Weights of a small GPT-style language model, trained from scratch on English Wikipedia.
Size: 4 heads of 64, vocabulary 8192.
Training: 460M tokens, 14042 steps.
MLP neurons of a small language model. Each row is named by its layer, matrix (down: output weights) and neuron, and shows model dimensions 16-111. Each number is 128 + 32 x the weight over its row's rms, rounded and kept within 0 to 255.
Before each neuron's rows, "fires before" lists the tokens most often just after its 100 highest values on Wikipedia text that the model never trained on. A number after a token or word is its count.

fires before: ":" 22, ")" 13, "\n" 10, "N" 9, " |" 8
L14.down302 [ 89 138  58 102 113 148 123 137 120 175 171  76 100 109 112 124 136 131 142 178  91  70 142 142  92 167 138 135 143 175 123 203  95 117 119 131 119 109 106 141 210 101 100 106  92 213 109  76 158  78 120 105 127 161  74 128 129 180 187 149  90 108 141  90 126 151 173 180 133 175 123 135  92 121 149 178 135 122 115 159 150 173 181 129  92 188 142 124 166 138 117  90 125 123 115 146]

fires before: " to" 47, " of" 7, "=" 4, "," 4, ")" 4
L14.down592 [161 126 129 130 118 140  99 156 150 121 126  69 119 178 157 121  56 147 150 115 141 150 144 104 132 111 152  92 123 165 165 101 154 172 134 109 150  84 160 100 176 123 120 154 109  78 185 118 114 128 165 121  79 114 143 164 149  87  72 173  79 147 103 120 110 116 119 113 153 138 211 103 156 114 111 107 102 128 172 111  97 132 108 133 125 121 152 178 187 133 133 150  85 132 162 198]

fires before: "-" 100
L7.down88 [ 99 152 187 154 124 136 124 171 132 119 150 123 106 161 141  90 134 186 114 111  94  60 189 107 186 104 108 141 121 121  82 116 100 201 115 164 110  75 129  66  63 139 161 159 118 128  54 108 136 123 110  83 134  97 155 161 135 135 147 133 168  98 103 118 101 126  51 103  77 137 149 163 119 111 157 165 112 182 106 114 129 114 125 123  51 183 103 206 175 187  79  84 113 165 115  83]

fires before: "\n" 59, "\n\n" 34, "=" 7
L8.down290 [194 142 105 114 151 150  89  66 166 131 167 197 108 141 119 175 140  84 128 159  76 129  48 168 116 192 101 134 154 109  62 102 115 126 113  54 181 107 111 159 143 148 156  94 161 180  97 124 138 165 131 124 140 111 144 111 162 141 139 196 181 137 128  87 171  91 110 100 126 139  82 184 161 169 145 154 136 154 138 125 111 100 152  78 132 163 130 118 113 101 155 146  93 119  78  92]

fires before: "=" 75, " United" 4
L4.down557 [130 151  97 134 154 159  97 156 148 142 141 131 113 138 127 122  81 142 134 115 174 107 132 110 153  96 106 123 146 105 128 140 138 158 139 145 138 140 117 137 140  86 127 118 112 140  56  58 129 112 100 190 130 165 138 144 138  41 157 149 129 120 142 185  79 116 195  82 110 160 145 126 109 129 137  69  70  90 130  62 122 168 103 141 147 122 127 147 165 168  92 174 170  99 122  86]

fires before: "," 33, "." 23, " to" 8, " and" 4, "\n" 4
L4.down228 [ 87 125 130  54  97 159 115 127 169 175 130 144 151 157 132 150 133  91 155 125 139 133  89 172 136 137 126 132 145 124 143  88 121 137 133 108 107 107 157  66  66 153 102 158 123 104 132 142 149 120 139 157 150  58 152 103  87 149 180 162  90 153 118  72 112 137 150  85  97 163 191  91  98 118 131 215 127 183  70 141  84 146 156  66 143 136 140 106 136 156 131  57 119 201 128 161]

fires before: "=" 47, "-" 10, "on" 4, "\n" 4
L7.down67 [104 129 122 130 135  78 145  76 110 222 119 107  88 122 133 102 115 144 147 142 136 168 122 170 177 140 156 101  91  89  93  76 151 161 163 128 123 209 133 142 167 140 171 129 154 143 117 138 140  84  91  76 109 138 101  90 166 209 128 164 142 120 100 113  81 172 106 146 119 175 123 107 149 189  82  85 163 119 140 157 126  89 138 130  99 135 139  66 144 128 146  77 153 130 142 148]

fires before: " |" 26, "," 15, "%" 9, ")" 8, "°" 8
L9.down440 [ 74 158  96 100 113 156 133 137 155 151 116  89 148 151 137  80 145 120 209 119 181 101 133 124 141 138 194 142 167 118 170 162 138 150 137 143 117 143 125 145  57 119 160 101  77  69  90 156 164 127 107 149  98 136 119 110 100 152 127  60 126 195 161 112 119 159 126 106 115 148 139 132 127 163 123 146 125 105 141 112 151 143 134 156  93  85 154 166 125 163 174 136 185 134  87 154]

fires before: "=" 27, "The" 16, "In" 9, "M" 4
L12.down615 [ 87 112 161 105 153  68 113  79 133 136  84 130  94 178 112 125 124 163 102 135 253 102 108  97 136 102 114 101 138 144 107  31 147  96 138 130 108 102 116 138 118 106 167 144 105 163 131  90 156 141 129 113 119 163 138 128 143 114 136 165 106  91 157  74 136 125  95 105 116 141 150 126 188 104 112 134  71 132 107 187 122 120 135 174 105 144 128  90 148 119 169 147 155  94 129  94]

fires before: "=" 81
L4.down91 [101 111 118  88  94 118 118 118 123 163  97 106 129 157 136  60 128 148 152 165 179 102 171 107 175 107 148 137 132 131 160 109 156 136 121 210 124 148  84 173  87 139 105 170 108 148  88 126 155  95  93 157 171 120 161  97 119  92 102  77 104  94 159 155 128 178 150 143 121 112 108 117 109 130 131 159 129 123 159 120 159 143  93  93  78 107 154 151  69 167 199 126 185 125 180 122]

fires before: "|" 100
L6.down289 [ 68 180 116 114 106 149 171  97  93 182 105 135 154 154 109  87 109 106 152  75 136  86 109 155  87 143 166 144 110 179 111  78 109 202 132 113 150 188  78 149 141 140 122 112  94 156 137 132 116 106 115 147 141 196 189 104 142 120  98 133 159 167 102 124 150  92 188 152 152  91 174 118 126  90  81 156 112 162  86 177 147 161 161 126 143 156 146 119 139 139 145  83 124  91 121 189]

fires before: "-" 74, "f" 5
L12.down481 [121 126 190 139 144  97 131 101  98 130 114 104 127 112 124  53 163 128 157 178 135  82 145 169 145 110  65 121 168 130 113 203 123 132  64 151 111 129  90 142 101 118 131 149 129 129 128  77  65 135  66 142 146  85 168 137 130  96 145 123 201  89 122 122 147  64 140  80 123 185 173 118 113 128 174 112  80 155 131 136 140 133  90 136  89  76  70 177 114 150 150 147 160 107 135 126]

fires before: "s" 65, "," 8, "\n" 4
L8.down527 [120 119  98 121 134 140  78 120 164 196 155 107 145 101 134 142 141 107  96 151  98 168  82  58 156 150  97  82 121 179 169 152  88 170 138 106 101 152 118 168 101 130 128 146 165 133 140  98 124 107 200 126 148 164 148 117 169 110  95 192 149 169 152 108 110 128 192 120 138 126 161 143 165 114  81 120  87 146 136 165  66 158 112 106 119 170  76  85  95 160 128 108 151 122  99 126]

fires before: "-" 54, "\n" 15, " |" 15, " 0" 4
L4.down501 [124 141 118 146 132 198 190 125 153 139 135 117 109 143  85 135 122 105 140 140 120  88 117 153  85 150 112 160 141 121 139 149 129 123 114 140  96 101 140 140 123 154 115 129  50  94 138 156 108 125  66 151 148 152 113 117 113 160 101 122 150 129 116 152  99 102 225 104 147 152 162 119 133 141 209 171 119 151 122  88 154 132 242  59 128 124 199 112  84 158 136 102  64 129 120 150]

fires before: "=" 54, " |" 26, "°" 7, " b" 4
L5.down169 [120 102  66  82  97 131 163 107 145 212 129 128  49 153 122 130 119  84 109 108 117 111 101 144 138 154 162 136 162 132 174 134 138 155  94 114  75 167  59 129 165 158 167 129 131 142 168 126  93 124  92 130 116 151 118  88 112  86 175  98 122 152 122 108 151 179 143 170 149 146 181 118  78 204 128  95 124 119 126 142 176 182  98  94 124 152 127 107  64  93 113 138 193 115 160 165]

fires before: " |" 32, "|" 13, " —" 8, "\n" 7
L10.down338 [ 82  86  99 153 111 127 124 112 111 138 125 116 169  84 140 114 118  97 128 117 143 149 135  99 102 201 144 147 132 125 159 166 170  64 161 120 163 126 165 131 120 139  90 162  85 106 188 102 165 172 177 111 137  98  92 120 130 158 156 128 169 151  92 144  72 125 117 120 122 135 100  58 148 145  85 119 138  86 162  92 108 172 118 208 155  96  86 115 118 134 101  96  92 111 121 102]

fires before: " |" 49, ":" 20, "\n" 11
L3.down257 [180 120  82  74 150 139 158 149 153 112 122 107 129 137 153  87 152 153 104 200 159 123 165 133 120  80 151 157 168 156 164 159 115 141 126 139 184  70 144 144 139 112 175  68  90 145 109 134 156 170 173 112 151  94 113  85 132 160 164 162 115  95 143  93  72 170 167 123 138  92  74 156 120 142 126 132 143 160 108 149 120 132 119 128  87 177 140 119 134 190 175 147 139 146 153 121]

fires before: "=" 53
L3.down66 [124 174 183 132 150 148  71  88 161  93 166  96  98 165 143 130  85 131 142 128 165 139  77  64 145 105 114 115 153 135 139 109 159 132 100  96  82 179 100 148 195 156 177 168  98 137 133 153 174 191  94 110  62 204 176  54  82  79  92 136 123 134 159 132  66 140 110 107 130 164  86  85 142 131 103  94 154  51  98 161 110 146 140 164 138 111 166 173 161 192 130 159 130 103 149 103]

fires before: " |" 25, " %" 13, ")" 5, " positions" 4, "oint" 4, "  " 4
L12.down585 [115 111 109 138  93 153 170  96 111 122 209 104 126 182 152  44 127 109 130 111 131 137 109  83 113 136 167 122 104 135 109 173  88 108 138 128 127 112 115 105 120 112 125 121 107 104  62 111 148 146  88 107 114 145 113 144 179 128  61  75 132  88 198 165  71 117 198 129 122 128 123 171 108 115 152 138 137 105 135 144 106  91 141 108 100 121 191 110 124 119 120 110  80 158 147  70]

fires before: "=" 100
L13.down78 [120 169 129 100 166 126 117 195 171 145 129 142 127 131 148 141 125 147 132 146 136  94 147 125 104  99 138 134  95 132 106 102 143 123  89 114 139  81 109 153 171 151 107 109 116 132 153 109 124 134  84 128 114 158 150  67 145 108 114 106 108  88 187 123 153 134 126  90 150 115 153  82 139 155 134 165  82 155 152 116 106 107  98 174 126 118 106 116 123  95 110 171 173 149 125 137]

fires before: " |" 21, "–" 18, "\n" 16, " —" 5, " 0" 5
L9.down26 [ 68 136 121 170  97  51 109 128 111  94  93 180 176 126 177  93 126 144 120 107 178 163  83  37 120 166 169 139 143 107 142 131 157 116 108 162 175 179 135 171 133 117 145 104 147 141 133 106 153 135 144  41 176 174 157 113 144 140 149  89 113 123 106 141 133 116 151 104 109 135  95  92 101  72  91 171 138 162 120 142  98 154 185 153 111 162  86 140 110 164 122 128  77 113  98 177]

fires before: "=" 100
L7.down461 [123 102 114  84  96  54 122 142 154 147  73  99 103 168  96 123 118  99 124 150 145 151 131  69 174 116 163 119 114 144 176  93 120 120  98 144 122 180  83 161 103 137 157 118 132 188  94 115 103 120  96 178 147 145 108  79 115  88 119 143 148 102 142  41 146 161 136 164 164 129 147  92  89 103 117 119 152  99 135 130 127 126  69 136  82 108  82  90 103 109 186  81 176 155 194 138]

fires before: " |" 41, "|" 20, "." 14, ":" 4, "26" 4
L13.down252 [152 105  86 123 164 161 152 179 150 195 121 111 145 193 135  98 143 117 123 131 127  90  85 121 122 210 119 185 130 139 113 102 101 102 128 105 123 123 133 146 145 157 120  77  97 125 176  88 135 186 175 121  91 174 143 145  98 143  96 173 110 103 159  88  66  91 128 173 134 101  82  93 141 141 108 120 138 111 113 104  76 134 101 137  96 145  90 131 110 131  95 114 135 136 164 174]

fires before: ":" 39, "=" 16, "\n" 9
L14.down128 [183 123  54 134 122 133 129 137 159 165 166  94 194 112  90  82 100 122 155 110  98 104 115 111 144 175 168 120 213  95 114 161 115 114 130 159 119 155 141 133 107 127 116 172 119 149 159 106 186  69 147 130 135 153  78 122 129 117 150 114  81  52 165  53  92 101  81 149  98  96  55 168  90 173  89 148 153 150 128  99 164 143 160 149 155 102 169 106 110 152  98  97  82 107 157 159]

fires before: " |" 43, "{" 6, "\n" 5, "f" 5, " −" 4
L10.down600 [131 117  97 162 170 129 154 140 103 135 137 106 145 137  97 122 145 108 121 109 106 116 125 111  97 145 167  93 159 102 112  97 104 131  86 161 118 108 149 108  93 112  41 172 145 138 141 128 167 111  80  80 128 149 156 159 130 124 130 113 143  96 123 181  39 129 100 175  83 119 125 168 179 202 134 126 126 161  49 135 143 129 131 109 159  95 160 131  62 135 110 110 170  88 147 184]

fires before: "\n" 45, " and" 12, "," 7, " in" 6, "." 6, " for" 5
L14.down579 [102 148 114 122 152 120 130  88 166 119 154  95 149 116 138 132 135 168 110 175 234 172 135  85 150  90 149 103 153 108 157 104 118 148 120 117 109 134 119  70  95 175  98 134 175 118 106 144 132 105  88 109 142 147 142  95 138 162 161 127 106 143 123  69 128 131 201 139  68 151  83  93  79 124 160 140  93 140 130 127 132 162 135 146 165 118 199  82 157 178  81  37 171 113 115  60]

fires before: ")" 41, " player" 11, " and" 5, "er" 4, "\n" 4
L11.down532 [149 124 120 168 147 147 132 111  74 199 137  73 146 133 123 138 113 100 144 121 172 145 116 104 184 124 133 170 127 171 143 115  47 122 114  96 111 117 126 125  76 139 112  97 143 209 118 143  89 121 168 110 143 147 102  44  88 178 174 168 119 179 119 150  73 188 209 123 128 157 129  91 116 105 144 121 149 107  85 122 105 171 194 125  71 143 141  96  99 162 118  61 139 107 101 162]

fires before: "," 18, "." 17, " million" 11, "8" 4, "0" 4
L11.down334 [114 153 123 132 117 153 112 139 134 180 131 105 135 129 100 148 201 193 178 100  88 156  77 111 128 133 149 106 153 114  54  87 183 170 183 100 137  83 196 140 151 114 122  68 122 107 150 163 155 177 143 129 157 164 116  69 170 119  68  80 175 111  56 116 101 139 124 120 139 123 134 109  94 133 130 113 143  75 108 169 152 151 132 136 113 159 225 103 110  95  99 112 135 118  70 123]

fires before: "," 62, " |" 14
L9.down606 [108 134 120 118 108 112 104 173  84 113 171 141 139 176 120 162 121 106 220 163  78 136  70 142 103 143  96 105 142 176 164  73 110 140 133 125 101 103  90 196 112 131 109 169 155 135 138 152 144  98 105 163 100  84 114 123 158 112  91 131 108 147 143 113  75 138 133 126  76 184 120 152 183 168 166 135  91 118 143 107 184 158 139  97 170 108 102 101 146 124 180 120 136 145 169 145]

fires before: "=" 70, "uted" 4
L12.down567 [194 186 125  96 141  96 113 119 119 149 152 145  87 128 101 104 142 160 178 171 121  59 137 104 140 123 137 141 134 164 163 151 144 170  97 112 158  74 107 109  56 140  88 122 164 151 142 175 124 148 112 140 142 141 120  97 139  88 133 124 140 117 182 154 183 163 124  59 151 116 126 114  85 141 124 136 109 156 130 129 134  57  95 120 104 121 122 100 108 137 111 176 207  60 121 179]

fires before: " |" 41, ")" 5, "," 4, " the" 4, "d" 4
L12.down566 [118 183  89  75 134 114 131 104 107 173 170 153 119 132 161 109 131 152 191 172 108 100  81 115 136 109 106 137 134  70  63 204 136 149  98  92 120 118  96 110 142 130 122 100  98 112  83 174 127 153 149 101 123  71 155 116 153 110 118 101 137  90 142 136 180 191 138 146  89  81 101 131 165 129 115 167 119 138 127 147 140 143 179 152 146 103 130 143  95 118 121 136 129 137 179  46]

fires before: " |" 22, " 1" 9, " 0" 9, " —" 7, "  " 7, "|" 6
L9.down279 [ 26  99  96 111 115 138 148  89  91 152  87  43 146 134  97  93 153 110 152 124 113  68  64 175 113 156 116 119 166 112 115 108 103 143 126 132 102 116 165  84 144 191  29 166 148 124 135 121 156 137 147 133 167 186 140 170  85 135 158 131 133 135  92 177  85 142 183 116 137 141 178  96 175  92 153 130 115 149 119 131 147  53 180 142 171 160 169 122 160  91 125 135 160  98  98 131]

fires before: "-" 95
L7.down581 [ 94 101 149 116  84 136 208 167  93 116 159 105 109 122 111  91 164 155 112 129  97  54 143 144 158  77 132  87 122  94 126 148 106 159 107 116 108  76 144 123 115 180 163 116 104 132 114  79 120 121 130  64 118  91 198 175 123 109 124 163  99 108 104 103 130  93 117 121 145 148 167 153 119 108 174 127 104 163 130 118  73 105 155 117 113  87 219 101 114 143 142  52 140 102 134 114]

fires before: "=" 53, "The" 4
L2.down328 [125 209 122 151  83 105 181  96 178 152 109 154 119 178 156 157 140 165 145 123 119 133 127 100 140 101 135 109 101 158 116 126  91 152  95 112  83 112 141  95 131 161 142 148 128 162  93 173 170 140 160 123  76 161 130  74 100 117  54 109 127 134 101 142 102 126 146 154 155 106  81 126 169 209  92 125 113 145 133 124 159 130 152 182 128 135 140 130  13 141  96 162 122 126  84  92]

fires before: "\n\n" 20, " He" 14, " She" 11, " In" 7, "=" 7, " The" 4
L15.down307 [ 76 147 140 127 130 148 105 175 111  95 126  96  96 132 129 113 123 150 124 158 131 106 170 135 117 116 119 112 108  95 131  81 123 133  76 121 138 131 136  71  34 182 106 117  90 158 151 146 113 156 144 143 118 176 107 115 232 147 116 151 128 136 188 184 143  92 132  99  86 186 110 139  44 163 149 124 104 113 178 126 157  42 100 126 109 150 137 165 140  94 141 158 139 152 116 194]

fires before: " |" 22, "\n" 21, " —" 11, "–" 10, " 0" 6, " 2" 4
L3.down290 [111 112  74 174  98 169  83 161 127 128  92 113  88 152 154 112 185 126 128 123  69 139 134 151  95 127  88  68 116  90 152 205  65 171 148 129 148 116 109 190 150 102 152 143  85  74 136 127 137 112 123 101 158  74 155 123 149 208 170 116 100 197 143 123 121 136  79  96 106  75 126 141 163 139  79 132 156 177 142 124 127 114 142  91 170 168 174 166 131 145  72 161 173  95 120 140]

fires before: " |" 27, " 0" 17, " 1" 7, " 5" 6, " —" 6
L9.down253 [ 70 129 117 145 119 120 136  83  69 115 104  89 139 119 151 103 146 168 108 163 180 106 133 166 164 121 137 162 128 136  59 210 111 139 134 202 104 141 148 156 115 114  46  66 105 158 127 135 202 140 141 132 164  70 116 125 152 122 139 107 116  88 145 112 149 162 183 138  95 109 179 134 148 133 179 121 161 112  94 114 139 112 119 133 214 164 111 131 121  57 127 116 117 102 134 163]

fires before: "-" 81, "|" 15
L6.down392 [119 139 194 185 170 142 144 139 141 132 149 124 101 113 126 120 164 178 144 153 140  44 177  74 162 160 149 151 165 127  87 118 116 133 104 139  85 120 113  83  39 108 154 150 115 133 137 130 101 126  94  57 150 111 164 209 100 115  80  78 129 114 118 136 119 129  74 178 111 144 144 157 116  88 100 104  67 150 104  81 159 115 137 125 158 110 141 144 122 114 132 131 164  66 102 134]

fires before: "|" 39, " |" 36, "." 5, "," 5
L10.down271 [108 120  91  85 155 140 109  97 183 112 125  92 175 156 133 167 113 171 152 145 179 103 108 103 105 135 132 102 165 144 154  86  67 127  71  91 140 135 158  85 150  95 123 111 102 138 106  86 127 135 134 116 160  86  89 112 131 121 136 151  94 102 147 123 112 134 123  85  96 146 163 118  86  62 183  79 140  82 133 137 131  88 139 144 163 130 144  86 118 153 162  81 118 171 124  83]

fires before: " |" 35, "%" 17, ";" 6, "0" 5
L5.down116 [124 112  96 163 136 133 115 153 163 211 134 106 139 115 104 123  92 107 156  90 138 147 107 120  90 127 118 144 144 121 123 146  95  82 101 136  36  85 111 163 111  62  85  81 131 162 182  92 161 139 177 117  94 114 131 142 104 147 142 180 104  65 156  63 107  79 206 143 109 125 123 151 181 109 116 106 148 117 132 128 146 100 115 171 127  90 183 114 109 116 133 116 129  63 134 129]

fires before: "|" 92
L8.down504 [ 96 147  65 121 167 114 125  60 127 182 104  65 137 111 132 139  75 175  83 123 134 114 105 159 103 106 119  86  88 165 166  95  77 158 162 127  61 148 121 159 108  79 161 111  74 140  78 103 160 136 135 149 122 145 116 116 101 107  91 182 119 142 114 129  94 132 159 173 125  91 143 164 139 129 154 121 141 106 138 177 117 161 101  98 150 147 135 130 154  94 134 154 145 137 157 167]

fires before: "," 55, " the" 6, "The" 5
L15.down482 [106 125  75 160 111  67 148 105 151 159  82  79 111 104 118 126 122 141 194 129 141 129  75 132 135 102 148 110  93 124 151 186 126 150 120 162 173 146 168 129 118  97 104 124 115 136  84 157 126 150  89  82 158 128 149  94  91 136 181 111 114 134 107  98  94 103 137 130  88 137 143 131 104  93 120  53  90 154 177 145 156  93 227 136  81  86 186 126 134  51 118 122 156  88 147 119]

fires before: "2" 18, "{" 17, "^" 17, " |" 14, ")" 7, " (" 6
L7.down536 [160 108 135 130 179 173 110 155 100 148 167  69 149 115 153 138 104 140 115 165 127 169  92  97 139 112 175  69 147 118 161  94 136 136 123 125  59 120 210 101 179 107 170 114  90 132 139  96  72  99 218 140 175 153 162  98 151  95 114 153 134 116 100 143 109 178 188 155 113  75 129 161 167 140 107 190  98 174 121 104 122 114 134 129 113  75 145 153 148 162 134 104 147 129 156 115]

fires before: "-" 52, " the" 15
L13.down514 [116 146 138 135  64  71  84  64 126 125 121 133 115 141 155 177 139 169 168 117 136 122  81 192 122  56 101 137 142 187 105 164 172 130 102 106 151 181 183  70 149 115 126 120 103 120 151 162 155 165  85 116 120 118 186 104  88 168 145 127  77 146 121  81 172 103 102  87  95 151  80 154 117 130 113 161 132 179 136 105 156 204 153 110 113  93  88 169 170 181 140 134 140 136 128 122]

fires before: "," 71, " |" 9
L8.down62 [119 179 100  20  59 149 128 162 126 186 134 162  91 139  95 102  84  89 206 147  68 104 171 127  84 131  89 141 148 134 158 111  81 144  93 115  94 109  82 119  75 165 104 204 163 155 155 117 134 115 164 137 136 102 134 179 136 113  87 156  89 110 146 121 122 107 136  63 103 157 179 164 132 132 169 133  87 125 112 143 123 148 159 126 113  41  48 114 130 122 141 101 174 188 141 126]

fires before: "\n" 30, "|" 30, " |" 10, "–" 7, " —" 5
L12.down322 [120 141 136  90 133  84 104 127  99 147  98 160 151 135 141 135 123 129 128  99 155  96  95 100 144 210 158 181 145  88 133 151 172  88 126 133 178 121 171 154  86 155 133 110 183 125 139 123 149 141 164  36 118 110 116 156 130 122 113 112 137 140 119  98 107 129 133 134 165  91 115  78 117 107 109 135 163 197 148 120 140 137 202 158 120 125  91 169 111 145  41 153 131 136  93 163]

fires before: "|" 69, "-" 23
L15.down587 [ 65 145 149  63 156 123 191 173  39 141 130  97 142 147 108 162 122  85 187 171 114  99 117 126 142 151 107 164 149 126 203  74 134 131 198 129 144 144 126 143 151 119 165 106  95 138 112 121 125 138 143 158  99  45 170  98 182 161  81 123  86 159 110 103 125 144 150 157 111 192 146 122  77  99 118 137  87 167 121 153 119 128 122  92  76 130 143 128 102 135 131 124  89 127 124 206]

fires before: "\n" 34, "|" 30, "\n\n" 9
L13.down380 [130  95 178 129  84  92 103 120 109 127 117 131 120 132 121  84  95 101 131  94 115 123 139 101 149 134 145 122 186 108 124 151 151 116 144 119 111 101 118 127 142 114  80  67 142 127 160 135 139 184 164  62 111  69 134 139 140 123 194 160 122 178 105  47 145 182 159 145 174 126 139 124 196  73  71 116 129 121 248 115 128 213 194 169 141 102 107 105 159 156 162 101 135  51 139 146]

fires before: " |" 36, "°" 8, " (" 7, "/" 5, ";" 5
L7.down94 [132 105 113 120 183 163 139 111 144 132 160 120 161 182 141 103 177 113 119 138 157 146  80 134 118 152 163 106 204 122 127 109 121 139 128 119  90 145 157 146  91 127 103 135 116 106 163 127 113 134 196 101 120 123 148 136 127 150  90 128  25 174 137 116 119 108 131 137  87 122 139  76 151 151 135 162 107 118 130 192 169 136 139 169  98 158 196 119 147  91 220 100 179 121 154 106]

fires before: " by" 15, " of" 12, "\n" 9, " to" 8, " on" 5, " as" 5
L6.down514 [146  97 114 129 136 148  79 156 175 179 176 157 117 102 132  88 137 113 120 109  85  70 134 143 149  92 119 116 122 125 159 120 127 119  93 109 168  96 147 202 155 161 218 156  90 114 164 103 160 100  84 191 121 135 112  77  93 120 166  73 156 143 195 175 129 111  97  54 117 114  90 182  98 194  67 137 130 119 116 126 135 135 109 145  97 107 134 109  83  90 147 129  65 182 144 103]

fires before: "=" 96
L8.down486 [146 106 151 137 130 137 142  84 151 183 164 111 136 151 182  81 135 124 126 144 138 110 114  93 180  61 143 132 121 117  93 110 140 127 147 152 160  84  91 166 118 171 188 135 138 171 107 135 180  89 135  81 153 114   7 147 147 124 134 136 185 126 120 139  63 162 143 150 104 160 129 107 102 143  95 164  99  67 165  91 118 173 118 130 134  99  96 111  72  92 142 136 113 103 137  88]

fires before: "," 26, "." 18, "\n" 9, ")" 7
L4.down221 [ 92 102  82 137 133  86 142 157 175 111 132 113 119 110 101 122 102 106 170 149 118 148 106  95  95 124 164  59 163 184 110  93 133 163  77 171 118 100 124  86  81 164 112 125 105 138 139  94 144 134 171  71 125 181 154 131 127 105 110 124 134 128  86  81 143 143 162 128 105 176 163  95 195  50 123 184 102 136 124  86  78 137 103 173 122 139 162 111  91 169 122  90 103 177  98 172]

fires before: "-" 100
L13.down178 [161 155 175 141  98 131  80 128 122 134 151  97 128 117  61 108 122 140 126 150 121 179  83 123 171  82 100 102 146 121  94 131 104 115 110 119  81 144 120 103 114 136 153 181 118 127 112  78 106 164  98 141 144 100 133 161 135 124 142  99 213  76 170 180  57 124 126  69 171 192 106 119 123  76  85 159 184  87 129 160  65 174 138 166  98 118 107 173 160 168 139 162  99  92 114 142]

fires before: "-" 31, "\n" 20, "|" 11, " 0" 5, " 4" 4
L8.down155 [111 140  99 144 144 103 164 136 141 124 161 136 169  79 121 136 112 100 141 164 133 155  93 120  92 152 149  91 129 105 154 181  97 159 105 146 134 127 140 131 149 114 117  98 182 122 132 127 134  97 151  97 128 156  94 135 159 129 149 110 123  80 125 143 165 136 156 113 139 146 152 106  91 168 127  75 153 103 130 124 141 129 165 150 131 128 116 115 120 140 116 131 107 144 168 140]

fires before: " |" 35, "–" 14, "." 7, "8" 5
L7.down18 [106 164 101 173 133 150 112 106 124 146  61  93 132 159 156 156 138 132 165 137 121 154  96 107 120 160 141 112 174  96 114 159 154 118 140 128 144 119 181 169  94 117 133 121 126  83 133 176 145 135 175  79 149 150 110  41 155 119 151 148 116 168 152  88 115 175 198 129 121 102  75 142 118  97  72 126 118 120 101 119 116 115 154 103 117  93 129 164 145 174 110 147 159 143 123 119]

fires before: "=" 100
L12.down597 [128 193 172 114 128  94 112 101 175 174 169 127  72 158 121 137 118 129 114 130 117 115 132 144 112 124 149 143 136 106  96 123 135 117 121 176  87  66 133 134 135 177 131 154 174 163  57 139 131 198 112 135 114 151  78  77 111 148 133 144 160 107  94 177 110 134 196 173 128 130 113 144 124 136 168 140 100 109 122 116  81  83 151 193 143 100 109 149 109  94 114  89 146 136  98  64]

fires before: "," 25, "–" 20, "'" 12, "." 9, ":" 7
L11.down438 [107 128 134 110  99  82 190  82 136 160 108 124 107 122  67 103 112  88 144 189 121 109  95 164 161 160 136 147  97 135 118  72 102 143 156 101 138 137 168 137 110 139 139 133 148 172  76  71 125  67 174  82 126 119 124  86 116 128 141 131  48 147 139  89 116  60 139 130 125 136 163 144 180  81 121 180 136 138 114  88 136 141 167 119 113 161 107 108 113 188  87  85 139 134  81 128]

fires before: "," 66, ")" 11, " |" 9
L7.down191 [140 145 117  44 133  92 153 112 156 136 155 151 124 148 133 143 159  65 194 176 111 134 133  94 132 168 110 103 131 167 128 111 154 124  96  71  95 142 106 136  88 167 133 140 169 147 165 127 113 131 132 185 112  94 143 127 169 135  52 138 127 130 103  55  92 133 187 103 107 227 172 123 102 100 127 109  63 124 115 135 114 110 155  95 121  72 142 119 137 177 110 142 169 144 173 159]

fires before: "\n" 22, "|" 17, "  " 9, "\n\n" 8, " −" 8, " |" 7
L15.down521 [110  91 129 133 116 127  97 138 120 198 123 110 137 102 141 167 120  98 177 109 165 115 144 123 135 169 132 119 111 122 100 192 154 169 120  96 103  92  82 110 144 122 116 103  74 114 147 106 153  36 132  93 148 117 144 135 142  95  99 119  81  78 175 166 172 175 199 171  93  99 131 128 175 138 140 149 135 103 116 142 127 152 182 130  97 149 136 151 148 157 170 113 134  36 149 179]